Weights of a small transformer language model: tied embeddings.
MLP neurons of a small language model. Each row is named by its layer, matrix (up: input weights) and neuron, and shows model dimensions 464-527. Each number is 128 + 24 x the weight over its row's rms, rounded and kept within 0 to 255.
A block is one neuron, or neurons of one layer that tend to fire together. After each block is what it responds to, as a language model described it from the Wikipedia text at the highest values.

L6.up51 [126 145 121 104 103 140 115 150  97 135 148 139 144 150 124 159 150 146  90 104  91 148 118 138 154  91 149 114 102 143 170 141 168 116  63 122 115  98 150 112 140  86 137 140 153 168 132 111 152 126 133 122 137 175 143 141 119 142 159 129 135 104  85  92]
L6.up118 [173 152 139 156 116 119 143 135 108 104 139 153 140 133 115 144 123 159 132 141  97 119 139 153 155 103  84 132 130 114 138 137 105 149 132 131  66 151 151 128 142 118  74 157 147 120 121 169 134 177 139  78 147 106 121 142  93 129 123 139 192  84  78 148]
L6.up249 [150 140  95  78 124 155 127 124  76 158 158 107 162 125  98 151  86  88 163 161 161 117 109 175 137 113 162 183  99 140 124 142 113 127  76 137 136 113 158 133 128 130 151 145 124 134 147 115 137 109 122 140 100 103 160 119 111 110 141 124  96 120 128 112]
L6.up586 [147 163  98 140 143  74 120 147 103 119 155 145 125 149 139 114 166 169 103 121 114 140 121 152 139 138 133 137 148 134 124 115 144 116 131 121 103 113 152  92 120 129 130 151 125 115 102 160 168 183 126  95 160 137 112 132 124 119 130 118 132 101 104 104]
L6.up666 [154 131 114 156 142 134 124 123 142 167 166  86 139 205 109  77  92 108 106 109  91 125 133 120 145 133 127 123 137 153 110 135 128 168 128 111 119 122 130 121  91 134 125 128 105 101 105 167 166 113 134  92 106 117  86 138 151 102 144 136 111 115 118 123]
L6.up729 [132 148 128 126 123  82 128  92 139  87  74  93 117 132 145 120 122 119 154 105 119 116  99 132 119 120 137 131 116 177 112 144 141 131 125  57 138 140 148  79 175 126 120 129 109 171 174 147 101 189 108 128 140 123 128 160 120 112 133 123 121  98 111 127]
L6.up1179 [151 165 124 107 180 138 170  98 130 113  81 138 109 119 101 121 110 121 135 101 167 145 119 155 127 149 109 135  85 169 106 127 133 142 140 143  90 137 139 141 126 118 119 118 102 118 156 181  98 137 120 112 117  70  89 144 171 117 125 104 169 166 152 102]
L6.up1395 [132 144 131 131 147 115 173 114 134 119  87  77 140 150 105 116 112 164 170 158 135 142 117 114 156  94 107 141 156 102 130 142 172 123  94 158 122 160 158 127 142 130  96  77 114 139 138 142 157 134  91 133 137 103 143 144 150 127 145 154 136 107  89  71]
Responds to: The word "of" after quantity words, usually before "the", as in most of the, all of these, neither of; also "in"/"of" after nouns.

L6.up733 [181 146 139 143  96  87  89 152 128 175 162 161 128 195  90 137 134 163 125 152 132 129 118 166 135 151 140 131 103  88 131 170 129 165 134 119  84 104 149 155 118 127 118 132 165  88 147 172 134 138  88 162 139 107 150  94 153 126 100  71 104 170 137 111]
L6.up922 [122 160 125 138 158 133 126 129 101  71 119 110 112 138 127 129 126 148 150 120  88 115 141 116 148 117 153 139 108 101 131 171 117 112 133 154 102 113 161 119 121 113 150 109 165 152 145 123 102 164  85 146 140 146 165 119 170 105 110 123 201 116 167 112]
L6.up943 [168 151 115 145 141 108 163 134 123 166 127 168 112 159  93 114 109 135 123 151 123 137 136 154 131 119 148 127 132  94 160 171 163  93 161  94 124 112 145 126 121 131 159 110 168  88 145 119 135 131 108 161 122 114  78 133 113 130 152 100 132 150 156 107]
L6.up1036 [160 146 139 140 114 139 140 151  85 128 128 104 116 139 114 160 152 105 129 123 129 115 121 172  94  99  74 105 137 178 124 160 172 129 102 130 132 160 150 139 172  77 120  94 111 125 145 153  88 160 116 123 150 113 100  89 103 142 109 135 113 104 120 133]
L6.up1062 [105 161  86 166 103 135 107 121 135 119 128 113 103 134 127 161 154 141 143 124 132 128  76 134 139 141 128 119  73 166  96 144 146 135 114 118 133 101 158 157 135  87  96  73 187  68 133 130 112 140 121 137 137 126 158 155 140 136  99 142 177 172 137 136]
L6.up1207 [132 133 117 129 173 147 173 134 110 135 150 118 151 117 128 144 132 128 137 145 138 118 163 121 144 123 131 153 129 156  92 146 149 139 166 108 117 104 151 154 114 108 146  83 168 140 130 128 135 116 136 166 134 123 161 121 164 167 122 193 107 138 136  87]
L6.up1309 [104 174 132 122 113 132 143 111  80 129 106 116  58 113 123 145 129 151  99 101 170 125  80 133 172 115 111 109 106 106 136 121 177 149 138 105 128 142 142 154 142  73 153 105 143 139 138 138 123 101  95 124 156 122 115 121 127 144 123 120 145  85 115  88]
L6.up1470 [124 150 127 133 133 151 159 121 112 135 111 154 162 181 130 179 146 142 146 118  98 172 173 108 123 131 126 175 110 129 133 131 157  99 103 116 118 144 149 108 142 115 124 139 127 134 155 135 136 171 151 133 153 142 142 178 103 149 148 109 105 153 195 148]
Responds to: Relative pronouns which, who, that opening a clause after a comma and a named noun (film, department, enzyme), plus scattered mid-name fragments.

L10.up754 [144 127 194 141 109  74  96 122  94 117 139 121  88 138  63 111 112 126 109 140 152 127 129 107 114 172 138  78 113 160 161 119 148 110 112 175 131 155 146 148 143 100 141 119 103 126 148 138 109 114  91 125 147 127 111 141 147 119 123 155 146  81 132 124]
L10.up757 [118 131 112 129 129 155 135 147  98 121 128 132 109 134 113 106 135 118 136 151 151 115 148 151 138  99 174 126 126 162 121 121 121 107 144 119 117 152 146 148 106 131 152 130 114  92 104 165  77 154 111 157 112 114 113 122 158 146 163 137 112 122 170 135]
L10.up829 [116 136 157 122 145 135 119 138 107 137 131  83 101 126  64 161  96  87 110 170 115  81 136 116 136 161 157 104 149 121 119 131 149  95 117  78 138 137 123 126 121  94 103 126 126 133 144 119 123 115 139 175 133 134 158  83 135 116 122 115 116  85 127 132]
L10.up859 [137 142 144 124 149 140 124 164  89 171 145 118  93 114 103 111 148  97  91 116 105 132 187 121 108 125 134 120 138 160 106 133 123 116 153  75 123 153 129 134 124 138 135 116 153 130 129 145 113 134  87 131  85 178 111 112 121 118 124 113 128 123 127 120]
L10.up1287 [121 133 155 127 132 123  75 119 132 117 136 109 121 160 141 160  85 134 126 127 115 106 134 117 105 135 134  68 156 138 114  76  96  72 110 124 171 124 149 111 176 117 136 109 123 118 158 135 106 147 114 147 128 108 195 131 165 132 148 127 165 161 141 105]
L10.up1293 [127 127 134 131 124 129 130 126  88 102 120  94 101 134  99 161 129 107 105 146 113  98 161  91 165 130  97 113 143 140 178 146 114  80 115  87 163 142 147 100 115 100 143 162 161  70 132 100 173 140 129 120 106 126 133 148 129  99 128 162 148  93 169 128]
L10.up1438 [ 84 134 146 162 103  97  85 174 106 119 145 127 137 141  99 144 115 147  86 146  89  62 170 141 135 117 125 140  90 129 164 143 102 131 137 120 148 132 131 143 122 112  94 156 125  99 143  84 121 112 127 171 125 136 135 117 124  80  98 172 142 144  92 115]
L10.up1604 [135 136 164 130 119 123 141  86  92 129 155 100  95 148 119 155 128  93  90 154 103 106 141 133 150 171 125  93 129 137 115 126  86 124  99 124 177 144 156 149 158 135 127 126 132 115 135 145 155 104 107 115 157 149 106 106 145 112 123 125 119 144 110 143]
Responds to: The first = of a wikitext section heading (==Biography==, ==Club career==) at line start after a paragraph break; weakly, years and pronouns after a break.

L5.up1221 [107 123 140 126 122 141 107 107  97  70 115 150 132 167 126 119 144 149 120 135 130 113 132 147 180 138 166  72 132 138 147 158 135 104 115  82 160 107 149 139 136 110 134 118 142  99 135 108 108 126 114 115 147 115 142 126 114 104 151 109 115  86 164 113]
Responds to: Words that begin a verb phrase after a noun or comma, such as relative which/that, infinitival to, modal can, and sentence-initial It, plus stray mid-word fragments like mod, rid, st.

L5.up453 [122 148 112 123 121 112 168  86 148 161 189 125 112 129 131 139 134 134 115 143 140 124 128 142 106 111 110  96  84 141 149 109 115 170 113 117 132 154 149 105 125  95 153 108 145 136 155 125 189 117  35 120  81 112 139  98 147 133 150 146 138 143 134  83]
Responds to: Mostly "of" right after one, both, some or most in partitive phrases (one of the, both of which); weaker on anaphoric nouns after "the" (the river, the station) and name word-pieces.